From a checkpoint of a small transformer trained on Wikipedia: rotary positions.
MLP neurons of a small language model. Each row is named by its layer, matrix (gate and up: input weights) and neuron, and shows model dimensions 112-207. Each number is 128 + 24 x the weight over its row's rms, rounded and kept within 0 to 255. Numbers have three digits each. A neuron's up and down rows have the sign that makes its largest values positive.
After each neuron's rows, "fires after" lists the tokens most often just before its 100 highest values on Wikipedia text that the model never trained on; "fires on" lists the tokens most often at its 100 highest values on Wikipedia text that the model never trained on.

L8.gate32:073119089147153085148106091115128168130146086099126127170139110124145137170107123154144107124108102090132120152179173136058134184137151146128123136109172096123120115094103126117151125106126145132084156131127161122133152113107120113115087149132163174134116146136118138154130119129129172108
L8.up32:140147144134125088131114193126093097119095156139137071139129125071122109134085116087147133197181134152097172140123131143133168116092143120167120087137147124129107131137142148150112135142105184127136124113129101128141134144096148120101095115127147125117104117143110132131098162113151139140
fires after: "\n", " "
fires on: "\n", "-", "|"

L7.gate638:133067147110091167093142154128101146116138116124087100116139156137140124191084100151121131129135135101107143128073119162149128136087120127131178139153140160166133118144142115151087131110103117160124109156126141127102110125123107089120157154154076148122111100123136068106169174135159137150
L7.up638:118139160169144127168149123104095126124181151104081103138110128137128157165104101116119106176156125115116102138115095150106123151105134185092158113136092131144105142115141108085123169109124116152152162133132077135113131123150106103135131098138118155147146154073112111145117163175109120141
fires after: "\n", "==", " \"", "-", "===", " ("
fires on: "C", "c", " c"

L2.gate634:146146170107114116101077167137117091144119125175119105137149122087149127133148084165150085119115092093118138139137052117110131152123133099077101116114136121082097138119121117134135114089098124084132167139134120119104169132141156106117089110151160140134121170100138103128123115104163142093
L2.up634:130110104143139158131121100126123119118163132109111134164158103144074152091171100163137164144139141148140155111123120153137137120121142126097138129131141182114158137125092176155130107130122131134137131122120124138111152135120130171160117113148146122093122128113149103171081130133140151152
fires after: " D", " d", " sub", " T", " M"
fires on: "uk", "ok", "se", "ad", "ut", "z"

L2.gate368:110169114131122120150132147114123111127125085156102118073130181143105100196115114138128150128151156128101151091164119142165180127113123080133110130157117110170141104114141131141100129087167086096143100136103108136089107151127134134116083113118144120100154148147120106111097138080142102146
L2.up368:139117121106106122142176169152162148174146122135145132079105115155118170158146133101079157140135113131159110098083103119114113180080080104121173138155118139112159160075131126073150144153125111102119157150128110158089113108116160114135131141108121125098157127108107144092109097130134101156
fires after: " N", " fin", " B", " n", " is", " w"
fires on: "ort", "land", "ee", "anc", "e", "mer"

L8.gate208:158115121124085099119079110080120104128194159127147138155122120124147092145104137157099145105113135145126129154148140133149121157113096134124142122124184102150172161109186142099128157083121136126109130115121101144122104148141154187121104164135155114112166088126189090107127112121101143120
L8.up208:062105096111121111154144135132119113146164099127100107118134098159106145112099149186164120120095136118075109161115138106143111153125120133159034127094137121116128143155152123117161137128138107091151136188127098149129086138135118160155142162134129158122146129146095131162137166090111086123
fires after: " in", " In", "In", "uring"
fires on: " the"

L5.gate107:111133118128130112123163156093157147158128097118156121114136159135109141112113130121123139108122129156154150096166126093184120150123108083084146157114116094095050077147104119189195147108119107103122108133108115136077109138145124114159121135140100129144084099183156106089100149069090127102
L5.up107:172144106115171109126105104125150110155169125158143155151104149123113158132107138141113123154116130113134111115116125092128120141138129124087141097156096121165096134152092143122136097134117071104149164166134134137138145086150168129160124154138090141142139133167135129111154142067090099093
fires after: " m", " M", " W", "id", " H", " his"
fires on: "id", "am", " first", "p", "W", "in"

L8.gate588:149126150139159118087132147151150151121117143148145100109098104115115144155140113173109132123148138176145111155151110156110093108147143119107125120131116099126175121107137139118145149100151123162171100123146113124109110098100121168126128079110084114127094137123161056161123121141121138122
L8.up588:134098149124117118102107130150154167155107142120145125134112146130158122132088167195137106157167119107134178152116111125092118093110143133113150128162180096088122090162096100135156137119127151102124129104118117173126144106105148160105160130152117103143076172142117101124111143119138093108
fires after: "\n", "|", " |"
fires on: "|", "r", " 2", " |", "ol"

L2.gate377:085143132121122164107131111105101118104116175141125150145111131123151156159166146164106121160152124161089102138137131107100121155136156140110154099150134075180159110132082165113131111132152127123144143105112086125132123147146112138169136162111136107132131154161143142082098166114108078151
L2.up377:144116133154082101150121181128107068119118186165094121106137128127182109146128145129142113139169095137146145154109097088099141140116153100106098114107127114094166150109146108126091117103159125150133131144097180114151120141141135117141104120139110111100131122124134101117121167137087116136
fires after: "our", " S", "-", " O", "al", "ol"
fires on: "un", "ant", "ther", "ce", "and", "a"

L7.gate613:165131141155086103130156126114096137159110119123116145140166123141147152146139121143178132108151117136124121134073118107091105080104161117102131122146108128118134144118135126125145142121089135098109155135169132126125102127174120139116112126090120151130138139112091093124118133118178156196
L7.up613:163074112122101105118169123122165136149123137157149152166132099121149132180122117148114130123144110144163101098141152145126120129148131100144181110127154112145136149096117109133125129158147157101134116101147149158084132137147128120133102133147134135123102095104113106091122130112127114137
fires after: " |", "-", " (", " under", "b"
fires on: "t", "\n", "c", "pl", " c", "se"

L2.gate286:134123094130148074145109136126089154154139106108103152108140108159143096108113129103167172103145144152131134154150098130161142096150112174145097119145098103140143106139129098129145092123122111126139113126127164126140108103153121133104122151143134096167130101143112147130107113138117081114
L2.up286:151129094164168127119142088128146136129109120126109172111130173179147126134122144169118116133129157122168129133111159110145149076142072096113093079177107163114147104109128118172115114115115133155107128105163148130101115098155127120146139101113137124122113119117158103129135093136134107121
fires after: "eb", "ab", "av", " F", "ob", " Bar"
fires on: "b", "ar", "h", "ob", "it"

L7.gate328:187125126130145125098139131134127095092159120130133147193148156128098134095149109123126163176094157167104149105151093134165154120162135136079107100113126157142128150179149171103133151135134098149078114090127085157157143108162117117159129122146117126123182156095112089124095170126139170149
L7.up328:157118111141094092139096140139079139151162166133113126085119116118130127133151134088085115151106131140155098051106121123121113126136146132119133096131184134141137139123120131147114114123123071115086138119125145111107143115184094088090124104129126153112165143148145146109094157138146104115
fires after: "\n", " C", " U", " S", " E", " P"
fires on: "==", "U", "P", "N"

L2.gate81:102159119174095164100110083133133109109175134138111140113139124153142119126132148173113176152149102129142114166128121187131097108126127111121115128106166143132061094143126152109154136119095140135129137139132143128103081150122113107098121184098157122102129126114136106160129119098097158140
L2.up81:138167160134135173126113084164120111119120129148096127113103121140165137154169163156139131140123171156120132145150107163149119125136131102103138113100161100084096124119121122110134158100086120094099109149110121121145135101126109134136136167118115105133116123137152083117117097094133158109
fires after: " p", " P", " V", " v"
fires on: "an", "air", "os", "od", "aint"

L8.gate354:113116160174131110131116124094118163126151157131076090121156107145158115094118102140128144126097162112113124126113125097184104160159126158119130117140132124123162090116132138159165136130148150129126096105098120115095117122109122141109121150100114108121164172129118079085098152181136131143
L8.up354:132096116126152133120175152142104106132093116135090129131142107127125132137087120131150136079114071140133119134107085115102096123150169131119054129129142091153113133108134089156088137132130143150113121141101095108153173121130132072179131071116116165116144067133153161119109134154183102087
fires after: "\n", "-", " \"", "==", "===", "op"
fires on: "C", "L", "c", " L", "l"

L6.gate61:115132112131108076102159131131112109113178129101136145104188133093137100119115142099137130155137125103115110144118168123136157135121154125125130117139171100148165126094165146155103150182147113127121148135131114095100124142132106134102138098126095112088159127091135131140154119110109199161
L6.up61:160135179169109093139141094092110103119121114107097088111179126131150159147154135117116104142136133153138135117105073164100096114103103131187151108093121101105132136116132070134130125110102146164092106108128095106077161138112147154086129122128095099123116106126149131133118104128139141103
fires after: " T", " t", "c", "P", "t", " sc"
fires on: "ri", "ra", "it", "em", "ex", "N"

L5.gate313:126099127133138117097090119117091155091149151142122103113085143138136140112130167099128123152135092133164132102185079126103116135127103110105174148140108142113155084107138097135160158166151132143155092165140095123102101121173150137149096167169151129140131135142123107143151119116074129086
L5.up313:151128096160107140157175135123072141130149161150122111157123100135114070114102163103123129127136168135132126104121155133123138109112136154124134146086170096110143145125139116164104168109101161114100166139101112118152143189133048121116131134116119092084116138174122141168093124144145128114
fires after: " l", "ell", " Bl", "re", " f"
fires on: "ow", " small", "ack", "en", "arge", "ul"

L5.gate268:132128135152103149166124117109147121134106128087136112124134094057119117148142123165113154168121138094115147124123149181129095098100125105116124118118127162122133148178122110103133165182099148129136143130075076118133103131114136130126131118114114176168101120116146106137148132102106173155
L5.up268:110099087102138150132151118134137125131151135131145126161126121155167133131140143136112106133154098109098158152073128091137115092171133137094126161149118120097108087157123134113134151127119108139112113141133121139125140128133142166108157102157121135150145132125133103132109118110111140210
fires after: " −", " +", " (", "–", " J", "/"
fires on: "1", "er", "2", "7", " of"

L2.gate480:144105105133126110110130161147138153103082151110125095084127112122174134122130113098158111135088134068158113122149154119149165148105149115147120147128171116129150122094105135156119200079144127127148126114121176160137148146117137114125127131103099138128144120123125097157154126144098115133
L2.up480:151116151128153103147123167128184157104122087114148141114133137134160140117078107132110114150128126141115133173158111115138144114107122091166152131143103106150114147172145159112110109157150162123125151144163136119157160109083110155190139118124107141127045152110111142112138148114101111087
fires after: "\n", " d", " the", " s", " his", "'s"
fires on: " name", "\n", "augh", "ister", " death"

L2.gate586:087148106093111141087138124134090101126131154150121128115115154143130140106112151161109123147167135139101118121150086142145154140133090125109150147164157158143141120143110119162094125113125120131103162126115136226166140127132123089128174162094119142157127169086108116143118148089137118112
L2.up586:125148134130115146128116137126142097116116175123095138165141125143133144116142086154144128113157137158138138138134102149081123159115120094098151148115163132172104148131139155138119199110078158190103122135129116150110160162124092104130136138138116123153113146145144149154098132161110150145
fires after: ".", " l", " W", " L", " wh", "iv"
fires on: " In", "at", "il", "ate"

L6.gate524:113139147145120100146105120108129117103144061112142103149115102108134116185131120144119128123150083149167114134133127134115127134137131134119134139131123097159067115098153084140147133104113131111116133152093142145109109133109116127125108170105104110149150110121102124124131093134124096139
L6.up524:119094115110135097125074141087100115136139110108115097102112141142152122116137120100127136174132159178149137115098142148151165124158130135124109111112095125173126188110117129162102121125132130078144128163095150116115138070100131139122101144109083164118096137134092160135109103153191155129
fires after: " |", "\n"
fires on: "\n", " ("

L6.gate356:140173118113164088161122156101095107120100158148128101113108144114128134122130143123101076137165105140170147113086118134091156134105135112098152131127134140124129095104153115143115101182122094155117138105094112149133149144129127137129122144136142127082100090165129133070177099134148134162
L6.up356:121148158124157147123094112109109135114127145073140154106104160140149117155117134166150108154141139108148163148122150116163121128104153136138114141169141151121111134143146136113106119165116169153096163111141105118077122147138105176140114134124159141153110128157147102147127120124159090161
fires after: " one", " F", " A", "ne", " f"
fires on: " of", "ed", " \""

L7.gate257:084140185071181132123124146112132084165091122126141104159080137127122132133144125133057111118101140134126146146164110124117111131130101156104149105132175087115149116112121124137166123138123131150101084158181116150150148184104161104123100107130123096071108154114152129165095138116116123133
L7.up257:118158158138120077131159079160132128109130132135155180151136115118136165129203107104145169140106119128129145133101103124101121090178089131136126133121127131115145097173147125137130089174094105138142109140115104151113109112141085161120064144156171141099131141127126152097157104121111131095
fires after: " Ar", " ar", " d", " f", "h"
fires on: "ch", "ig", "est", "ib", "ill"

L2.gate510:112122130107131113088148117117161113145125134104128155095141110148147114140145139113121144130130135152098123123086148120146107134168138144145103098129139081143097136175121124105133134120173100102123100146095114184104123111116116114149127118102113113124086114122106102106162141149122139124
L2.up510:109172101091097138134175105104183137127101147155119171099109118105139101190175139139139183113150127132138119163133120112119125128160075128125128102134109106144151100121150166139176135145133091114130121112075158157128177096158121048120086123103128146131128178142109109135135113112169113098
fires after: "W", " O", " (", " D", "A"
fires on: "e", "o", "ne", "a", "our", "n"

L7.gate338:166122127101159123113114130137160103114171106118109138132148141150117081151127127147162109121121102147151131119134156128147115122103111094120132168154151137135125131129143155153121134116132150160115137142147105155130174152129082126148142158096148146172084106110086123095114148161105133145
L7.up338:143148177063131122145134114136115118133167133133072130150107151106073114122111105108137083168167117108116107134152148120152109109111169182118115130152105186160108129151119120128075121171135104113130147119130148125076172135147119152154100126128110151153107085105110118112116156077143137147
fires after: "\n", " b", " g", "b", " B"
fires on: "-", "o", "ish", "e", "iven"

L2.gate261:117136148148155138105134118127117165125113095147119103114142128094099098158132089089109091157139132127099071091132155106089148144125166126139119145172112092160137134112115101097187126123135101141109127132130085148072130138175146145117119174134134120134144166148139126106153082104073139129
L2.up261:121147097125126108123162133191164141105088109137136116142154140104132116148096116161152122103111150075119096117126119139135175153139180137164124088107086115103172145111161143123119108143123105169112129149180138120161120146114126129147130085114151078105122125147135115147121129121161171126
fires after: " f", "ian", " o", " U", " the", " F"
fires on: "g", "em", " be", "ed", "er"

L7.gate618:126096124105127123129094154118133084102155142118095110113113141162090148140099131151157138167139176120101128132143144138129116163100109136133086141123092151126156111109129126131124159118191147112129125165155108101160117155093105121079148117171097125180118096126105137104125172155129125142
L7.up618:123201106114126173124178127120109125122131152143154120150126151134158116127135158092117129150158144101106121127150160155162152129090119116127089157125119112122147087137143076103123110153136101124135129167131066131138140132135141123141158137165137117141118142095123139128092099128088102117
fires after: "ed", "\n", "ceed", "ced", "urn", "g"
fires on: "ed", " by", "-", "\n", "out", "y"

L5.gate317:162155166130101101120083110160111173124141152097163155180112117116138159120133083135147118186102110111179161117133126154129128085115108131122142135125132141137138107128124108127067139155156151110126123114179161210119147149142110143162145109101102145164145115135157137157131181128117128154
L5.up317:152170137116133104100127126092115116131153103117134138137126141105168081158109099115123155168126177106179120129110141147087133121093122129140119145145156138135159118160100106070142150153138144131149162092138148167125129133127145148101158135115142117114147111134124132118113152098168117105
fires after: "al", "r", " h", "ra", "l", "h"
fires on: "istor", "t", "w", "as", "av"

L2.gate138:160126089141133119110107140117141141121124161170073137137110122143139104117110151117130150126146136161133120131151149119126126126116161133104118114172100121110160146123083138115081120143117106088157134167111120165102137125078148134143100093135114123145128189199083115110151125114147130110
L2.up138:161140105183110106090131138142145138158079150130083102117118132078107139122129187133138156119147132153112114126129109121099114108141140146114104120126132111139091129132138139101130122131117117107119141164131166123104091141104132171102083095174179096127075161150122153121116103122170148074
fires after: " N", "u", " m", " vill", "ap"
fires on: "ass", "x", "j", "k", "age", "ar"

L2.gate613:158102116140129135086112138174130114127139095137128100131127079123118120152128120148145148126154159130118133116128119171145141066127123137168140108117160186147150153124113104173157139141118137136162177132127169181126189135134121119137127138153132122142109139113147132119174094080153116128
L2.up613:104115085127154123133126136122131125162151067157155103114201148142153107095146096148125105154125127119165117101091161136067145123162118150157171110168158161124126100148163135111112136139128119136114115148142110134099091122123103109131169136109116126115124125166100126096096144164147127132
fires after: "0", " b", "erg", "stit", "erv", " L"
fires on: "s", "y", "e", "ody", "ute"

L2.gate315:088111104096113135151149101123111145138146161134132138166124115131137100125118121173101118167162121124172089152103148081114109114137103127115097147101102126095163114104114101135114137118111114134095100115146121122155133113124148135143135117121085154121104176136152087089162169140113143155
L2.up315:107181116140080108102143185180113127109144068134110124119138109089111110133120154108148115136153096172095108102127135147102080093153139133124110128135110122152093132106134133152100136124168146137159118122146162171115179133131147140126079151121147109136118105121140092138133159124143170133
fires after: "\n", "-", " (", " \"", " The", "/"
fires on: "B", "b", " b"

L5.gate118:085111107147124146140090113126119122097119113141142116148129151161165138095112136132141126132131162143121150148160114087109099133114106115132113140100113131128130126154123149110103123095120196129129131141099127157119127156096092125118108181123128131130169121161148124113116118170104092122
L5.up118:103153118156136133145135148144150153138104116138169099094120134178102071121136154096170134130113127136134104176126114150121151149130111167100148147109124120114093101164132124135111159152129131162118102155114129108150135144167093134074109127097123109147124124143141102149113107135143109168
fires after: " v", "b", " V", "man", " William"
fires on: "an", "or", " Bro", "end", "ro"

L2.gate354:107134064184116156146133122139156147151128124149151130125101111109133099083129149098152132151094164169130133135126147164135122128123145111140155063147103132156135166102122151099126216145151098119113138103161095092101150135133100120112148124114163112119143127089136136097125097084131129136
L2.up354:131118121089132130123125145108112138156145144125084121143161096111131149110128121137124117156117123126144164127100158131158159181111143099124169130105125146148160131118115159119075131117128099164107127153160105151145125182139124128125143159102159121158147143120139106111148150079166182115
fires after: " L", "l", " bl", " Bl", " An", "and"
fires on: "u", "th", "uc", "ue", "ler", "ack"

L8.gate460:132091150143143142064122103147110141114133109164096132086112144118118148159123133133157153120127114141097154110132161135158163132102143143145113133156139120089117111115146132190112134130112143125160103155143085109105116129153143178108160166093087142133101134125089160142142170093112133089
L8.up460:103158153105120144106155157085109122155146138144069136114085141155140115170117173136120120114184097128172133117141167091115119140073104075126151128138127117154160100122092132080145147121151140134082094091127174121179154146134132151105093109169160128128150126109117123148083109131157130196
fires after: " |", "|---|"
fires on: "\n"

L2.gate164:112137185110142117118115147104157128106136144127114107127111126101127125092123120114138144083144143095097099114133119164124156106171117137111126086142108104146137152148184125117089145137144130116086135156088154111141125139095107142136043116116151145080102095132111154133142142093119148136
L2.up164:115121112113154124147088176102115137076123124120155185105138167131123156129126094128129134082148119143139071092116145160154137100121125184134118104117149077113125116139141138070062111150101183107101150156086138134159100117120118089120133107153117203166097164108121166129084129139090098112
fires after: " ", " f", " ty", " F"
fires on: "ec", "un", "oc", "p", "oup", "ive"

L2.gate386:111123083121115153115103139085115135085135112165098118106160109133143146145147136131157128143129142154139115124124097128120159106163139149122125132107130109088091138120161133129109149113132133097096137122104149147130157121072122158126094098128109143147092106114142128181109143120113114141
L2.up386:118096098121154138155154155112147085121179135104118109147160149075143168133107153153152133135106116119120135163094098105110125130142150143139102125147147142190152159123144178132148062118152115149089154117118128085127132143148125116173123091131098153100151151141117123149111120153121112153
fires after: "\n", " g", "b", "g", "B", "y"
fires on: "re", "O", "z", "E", "L", "es"

L2.gate68:097111131144072123101086117127101103130091107147141119093143130105113124130102102139155166091117144115096131132149137121119094139195133114149108152101112087134146122114120164116077147170124131104106103139108145080132101124144138129143148124111123127160112085131078074119127134095113104137
L2.up68:103079127142121109161121169143124094132097114140134142175133105148151161124132093123156113129133099154150166120111116175091142148151123144141119112126142129076075148124182098113126127159134141121134089114133120099086128069147142133132109097166151134109124135090121161098101118115129100081
fires after: " (", "pl", " ", " T", " D"
fires on: "6", "oy", "o", "very", "oor", "\""

L8.gate306:182120147134101145123146141126111102057126116164064117108123132118138100182101108109112107176096162148134132164130148158110094076095116092152158150141140076151130134111103071152089158112146151132129146156141118159158136120137104108104164112117164140155120072118130095091140121155124104115
L8.up306:102125102150100104125150150108104120137163120102128064114123147138165141125096115139092124085108131150158151123112086112136139150072116109092112114158136143115130135162139090141127121144123123152132098112120107164099129117135091111134119114142109149148118087127128130123111132160104124141
fires after: "==", "\n", " |", "===", " p"
fires on: "C", " C", "o", " c", " V", "en"

L5.gate160:125184147129144143155169136092144120155103140115096086151148114098142124123149116136125128153154128116141115116116149151122116159115115135134138099127147160083186093091151134117148124145145128136158137119166102099183087151134074108160119141119110120101140104150159161145133142153120093181
L5.up160:089137136110138124145114131143107165120123149153132141120132148138107168148147128102134165171145104120151120103170120113151154163132147188140109124127121138131133110089106111161149147096127129103053124118068114096150123115149150128157111144142154103153096122176135150130136149123115163166
fires after: " f", " F", " c", " U", "F"
fires on: "a", "ed", "r", "ar", " at"

L7.gate624:136121144102156095107117141149105113132112133120114127083134137144160168168137097049116115136120142169105102111106143147136099109149137131100166156099132159147114112072121170109096150127149125152119159108131056153134167175123132123134133116115128121133162095142098155109112147162060166140
L7.up624:126106105146083150100118141087116146144129085121106143138126126115118105138107109134158140115135120131149153153086145122155083124140166153124124107107103136123110131113117076141133101127141155142143117155145139108133110159133139145095104103152125116118147101090154137146126165151154169132
fires after: " ", "-", " C", "ood", " m", " \""
fires on: "y", "ec", "ou"

L6.gate623:144098123101126107105132118157121160127159136125100119146104152132116111123158119101126109103151185128125118092177108156106119129122133134139136163110147110137163096161139109138111152157155123165178141155154169105101165147095121137103137145154152140125129109098136114143139133112069102140
L6.up623:145138160108128101153149153134148137122112147136118106136073127109147163126132119071131143129112170106117108119109135156147164130127117115103132079167150112165166158179154146118135116147135114128157165131157098128147182127103143162135133135131118137116102138173155148127116102132098178145
fires after: ".", " g", "\n"
fires on: "8", "6", "2", "9", "re", "4"

L2.gate438:138127131093108151137119134137129110123169107160089131124177140116105072124112140151129128107126141137125107119128097091132130158170092129135147161121123073109128111113137109142148150099138145090133132135114138131142139152144117123126104152159119092136116120103114129109130124070093134121
L2.up438:083141110116116119115082141120115105076118172171108161148117150135121172103161153163133135134176106125138132094177146129137057173145145137151101129105139153107167136162114168112125103107113108124147120104129157115131148129072149149127127110108102126143092139143108120147103143137137137101
fires after: "ou", "ur", " O", "A", " h"
fires on: "ther", " All", " all", "owever", "ll", "any"

L2.gate141:122128176124168111144149170117109162109167121118144128156134139146136152128088123151105098135156089139161117119140156108143156136094122149157132151148090109133117116083130142162167088132128086130102127120126093111110170121118116151123141163139102136141108131108096124113178128137127128143
L2.up141:109116138103136078129156161109138140169119151144118152110137136117102163155058124160183118165136144108157092137115095146166143125112150149147155135135137121123129119140140157130108149146145108105106123161129115140128128118112125138094113171087113113142129144129138123116146141120104155091
fires after: " work", " g", " appear", " ro", " return", " St"
fires on: "ed", "s", "row", "om", "ing", "ir"

L2.gate540:086173099083099141134174149165139142132132121146125122121146149080117130137114118081155133193165113127146079094094133124115168122102139141090150160107128172096110134156146113100106115098140090163102174132157137141130105151120157150116096137112153131130100121143087112104122131123129144129
L2.up540:106147094103086149091119101144150116125119075085159160148129135125138130120149097099146080127137138145132127105113102099164148149145085119118116138137170127130132102147091125112103166127165162122172133103123141140129133085110155116134090145113141168182101143102144111135112126093182136086
fires after: " Gr", "il", "r", " J", "our", " gr"
fires on: "and", "ack", "ver", " Gold", "ec", "ce"

L5.gate615:157139147198131146144110170179109110111126093123081128131108142087110129108138107142115095121149116109109138152156173116111155112136133122149149162087124112160117131123148151112110129157102131147118151118117123118104126122100124136157103143071118144097115135089101122142156160125141127137
L5.up615:133084138109158143123117074161093146119151151152096151140123140067132136135111108128142149117118092171186121108125113118102142140088098129148110087159131143148109136166104121099115125163126100068177139141137130136106130188129145108136143123165089120126112154133117154130144101147146130089
fires after: " f", "f", " sub", "1", " F", "v"
fires on: "ur", "ir", ",", "se", "as", "vent"

L6.gate624:164138144147150105125123161105137128110123146110096122129117166160115143149121136092137064159129104120086154113152138108156144139142103101112117121125088127100120152154168112142144115173098124093136094135097139149136141109143115183150078091143124129143114129103134179102103079145125151126
L6.up624:130180150117126145153142084111142153100134170112145086114134101142145133134092109125151104114152093105146122118096127164132120113112148120096107123111105125123109068196076109128145147152134130071119101111123134137115058123171109128138157106163143132080102121133122123144160091115132109147
fires after: " f", "f", " F", "ith", "i"
fires on: "u", "em", "am", ".", "ul", "-"

L6.gate192:085111126124143128109110113115173124150113144130087106136128108127124155108135134131148100118165131096134078150113118142134136081133125127098123123133145165136134135119158078115127131135096129161143117139162128158122166128093141088116153123147122121143158168146125133114172142163179151144
L6.up192:107138117144162084142154136106143124179150118110124111159109104089092132129139124137169161134133162068119098128150087153123123146085140157159154127129130147112109112156086126148140102123184107184141132147141137154131104105133099125111131148147102155117165144114140104119110129146111114122
fires after: "\n", "is", " Je", "an", " D"
fires on: "-", "ie", ":", "o", "che", "an"

L6.gate56:130136143118132101086120092101062169151134124127102146147121158138151135103128141145138139146128110150144170135139167118123149141137166098141141125144155122120119092113153127164128111075159100129108113163118138182152143127160118128156121129066108132125177118120122127173131134138112162129
L6.up56:124148097137146118124128120107099120136138145129136123109155098124114146112116115148117122146152154114151161118134133152125129152155143106117077113118182120160153180127179092124152132111116124129127130127149133144130122101158167149130121148108122138113111101128142124083078139152097108166
fires after: " c", " C", "c", " gu"
fires on: "le", "at", "it", "ud", "ate"

L2.gate214:127142118123137107153076125155148115117126091148112124134098130096149141104145131183136164151102118121150138130119130161082136131100155142094132107126139132088127119152149138124149113145163129135114091143080120089132148161139132122159102163150141149099139141140068134119122121130130136128
L2.up214:116124096153112105122132102067061124146084131161108127112143138105164152089139077158113101126111081128095107121154108137117080112112107119177091111136148150142126136150098127082164118141102109129162102127082090144189157123113107147111130146125113124109126134153131122130105097144115079129
fires after: " H", " h", " Comm", "U", " For", "ed"
fires on: "un", " un", "air", "ard", "n", "ce"

L5.gate357:165134159146141145118124178103093115135114114165133150187097130117134126125086105094139116089130124118089143136100154123163149130119118130119151159149144072097133109122125125173123115109123116097097076115106109110131187149113103176143131109143144131135158114091166117105099111134142153157
L5.up357:139127117099136069152127146094113133146149108137106173147119146151091123111139127117135111082137156136127103136123138153133158121168133195116116127110130113140105173176139119119127109140158132163126072121113128154140136149123149113137134105126094111128165127106144159135109153106157153083
fires after: " g", "g", " f", "ir", " un", " le"
fires on: "l", "ut", "av", "em", "re", "ra"